From a checkpoint of a small transformer trained on Wikipedia.
Training: 1103M tokens, 8475 steps.
MLP neurons of a small language model. Each row is named by its layer, matrix (up: input weights) and neuron, and shows model dimensions 96-191. Each number is 128 + 32 x the weight over its row's rms, rounded and kept within 0 to 255.
After each neuron's rows, "fires in" lists the words (lower case) most often at its 100 highest values on Wikipedia text that the model never trained on.

L8.up781 [118 136 108 102 157 151 141 118 132  88  33 246 110 130 139 142  97  97  67 150 107 118 118 106 141  67 127 136  91 101 135  78 118 127 134 111 108 148 134 121 105 105  90 131  87  51 128 134 146 118 162 170 133 131 135  84 109 133 103 140 138 205 112  86 130 100 131 115 138 171 154 103 190 124 186 126 188 160 114 194 153 158 191 142 109 161 105  85 143 119 153 157 187 119 115 139]
fires in: "temple", "tour", "isbn", "qualification", "temporary", "female"

L3.up671 [122 122 122  92  99 134 111  53  93 116  44 125 154 131 133 164  70 114 149  93 160 204 154 135 138 111 197 143  74  64 128 151 171 108 121 157 140 111  77  82 133 139 131 118  76 148 171 138 178 128 108 106 108  84 105 102  95 170 111 140 148 165 109 112 158 121 135  95 136 164  65 135 206 124 112 159 134 114 171 211 121  88 154 123 105 140 126  89 118  59 129 151  49 115 141  82]
fires in: "title", "unit", "benito", "energy", "access", "year"

L10.up879 [124 137 119 107 160 153 111 151 151 140 104 111 143 150 124 101 146 148 163 131 124 194 127 157 125 135 139 143 126  92 154  71 134  50 107 137 165 130 109 135 148  84 171  96 103  94 201 166 118 166  88  86 132 103  69 142 123 193 164 220 160 103 114  56 132 131  41  84 176 184 127 150  90 129 165 157 161  95  85 191  92 133 165 104 140 126 162 131 102 129 154 142 127 127 179  87]
fires in: "there", "which", "what", "these", "maurice"

L4.up445 [127 185 130 127 111 106 172 125 185 127 111 167 109 163 123 107 107 124 154 157  94 128 142 130 158 128 121 154 110 148 150  79 133 140 192 147 104 151 167 102 122 131  75 183 136 103 116 127 119 146  91 122 115 174 159 135 165 160 149 128 125 136 126 119 117 116 122 132 110 143 168  86 131 130 125 146 100 175 204 189 139 119 175 133 119 107 114 123 119  53  70 167  83 155 168 116]
fires in: "there", "temple", "few", "temporary", "jewish", "natural"

L5.up166 [131 111 139  85  54 140 144 133 132 164 150 172  99 109 115  43 157 143 154 138  91 140 127  96 170  56  86 145 134 120 128 145  97 122 100 154 120 129 166 113 168  96 160  69 139  65  84 110 172 133 136 176 152 101 150  61 104 144 144 126 113  67 104 134 146 136 134  66 130 174 109 151 157 156 158 121 153 166 111 117 137  78 143  75 145  88 164 152 122  69 111 125 146 102 124 113]
fires in: "born", "temple", "telugu", "temporary"

L8.up308 [121 183 145  89 151  85 146  97  50 171 136 144 105 125  95 158 142 151 206 179 160  80 163  74 122 120 224 133  56 109  65 158 152 103 136 108 123 172 115 139 109 137 118 133 127 140  92 140 194 101 120 117 123 168 128 105 107 124  98 129  84 165  61 129 137 147 136 107 189 160 121  96 156 101 119 148 162  92  21 147 166 138 140 166 150 145 190 134 130 135 133 111 118  66 146  74]
fires in: "new", "according", "place", "news"

L5.up800 [129 112 109 101 133 142  98 158 146 120 179 162 177 146 117 144 159 138  61 126 136 141 162 135 165 134  97 155 101 103 144 177 107 185 142 106 143 142 150 161 205 114 120 119 103 135  73  98 223  75 174 136 151 142 113  98  94 206 104 147 111 155 120 128 138 141  56  93 173 123  72 131 145 153 191  99 117 161 148 149 105 120 129  76 133  98 124 138 154 116 134 136 124 139 143 178]
fires in: "born", "well"

L5.up531 [138 108 137 131 106 101 113 139 111  70  98 128 135 130 101 152  95 160 143 122 193 161 114 151 127 116 142  99 101 136 145 207 171 121 134 101 146 124 144 161  99 126  56 156 114 146 149 113 168 103 140 141 128 194 120 105 127 147  63 119 122 162 147 158 104 154 112 159 175 105  66 184 111 134 115 115 107 122 122 167 113 137 138 125  86 106 208 127  89 161 115 144 170 133 108  90]
fires in: "there", "snes", "approximately", "approach", "approved", "released"

L5.up893 [134  39 158 114 141 105 119  57 134 146  88  54 174 146 213  96 138 135 151  81 147 146 158  98  91 178 110 128 149 129 154 186 154 100 124 144 132 164 118 108  66 154 143 129 129 113 151 124 121 164  95 165  98 156 135 183  66  97 140 143 165 163  72 127 126 168 149 162  82 164 170 136  51 160 123 150 147 152  63  97  59 128 141 136  86 151  66 112  94  88 102 132 180  95  41 146]
fires in: "3", "front", "33", "38", "31", "30"

L9.up468 [127 211 118 117  55 123 110 139  65 123 145 102 117 141 124 128 136 100 162 103  95 157 104 111 139 110 105 139 104 128 165 158 171 114 140  77 161 130 120 141  91 137 190 146 182  97 190  72 167  56 159 171 150 118 153 153 130 108 103 125 136 141 115 120 125 124 153 124 116 162 132  76 117 127 137 120  83 147  59 102 152 150 188  48  74 147 152 130 115  68 115 161  94  89 104 134]
fires in: "there", "died", "place", "body", "born"

L8.up585 [126  80 132 123  97 170 158  99 167 149 119 138 105 111  64 172 137 121  84 183 127  94 132 125 133  48 124 106 121 174 137  88 102  85  63 121  84 102  87 175 130 147 135 132 172 132 112 145  72 112 161 113 158 132 179 133  97 157 154 107 132  90 140  98 117 118 160  97 169 169  93 150  61 143 143 167 123 180 131 135  72 154 131 107 108 139 120 108 147 101 183 141 105  74 159 141]
fires in: "there", "tour", "parliament", "capacity", "raceland", "adjacent"

L9.up792 [133 132 108  81 153 126  93  98 135 135 112 121 101 138 139  82 121 109 134 110 168 116 143  91 146 138 117 115  72 188 119 158 172  88  80  91 131 155 150 181 139 162 128 149 106 115 108 106 130  84  76 104 154 143 148 111  54 177 138 148  99 100 144  89 136  73 117 131 135 117 130 120  85 114 235 120 115 156 148 165 138  91 136  52 137 104 150 133 133 106 112 151 153  49 108 137]
fires in: "there", "it", "from"

L4.up675 [114 125 131 118  75  72 120 113 139 156 125  64 144 137 125 135 139 104  60 126 120 141 104 173 116 136 115 117 119 135 112 173 202 110 131 113 107 127 117  91  32  88 129 116 135 122  97 178 134 161 161 130 110  80 103 112  95 162 105  79 112 121 130 110 159 138  82  97 153 125 102 137 172 129 201 117 103 110 242 103 123 148  96  47 109 103  84 144 138 162 144 140 177 145 127 114]
fires in: "born", "temple", "votes", "temporary", "articles", "doubles"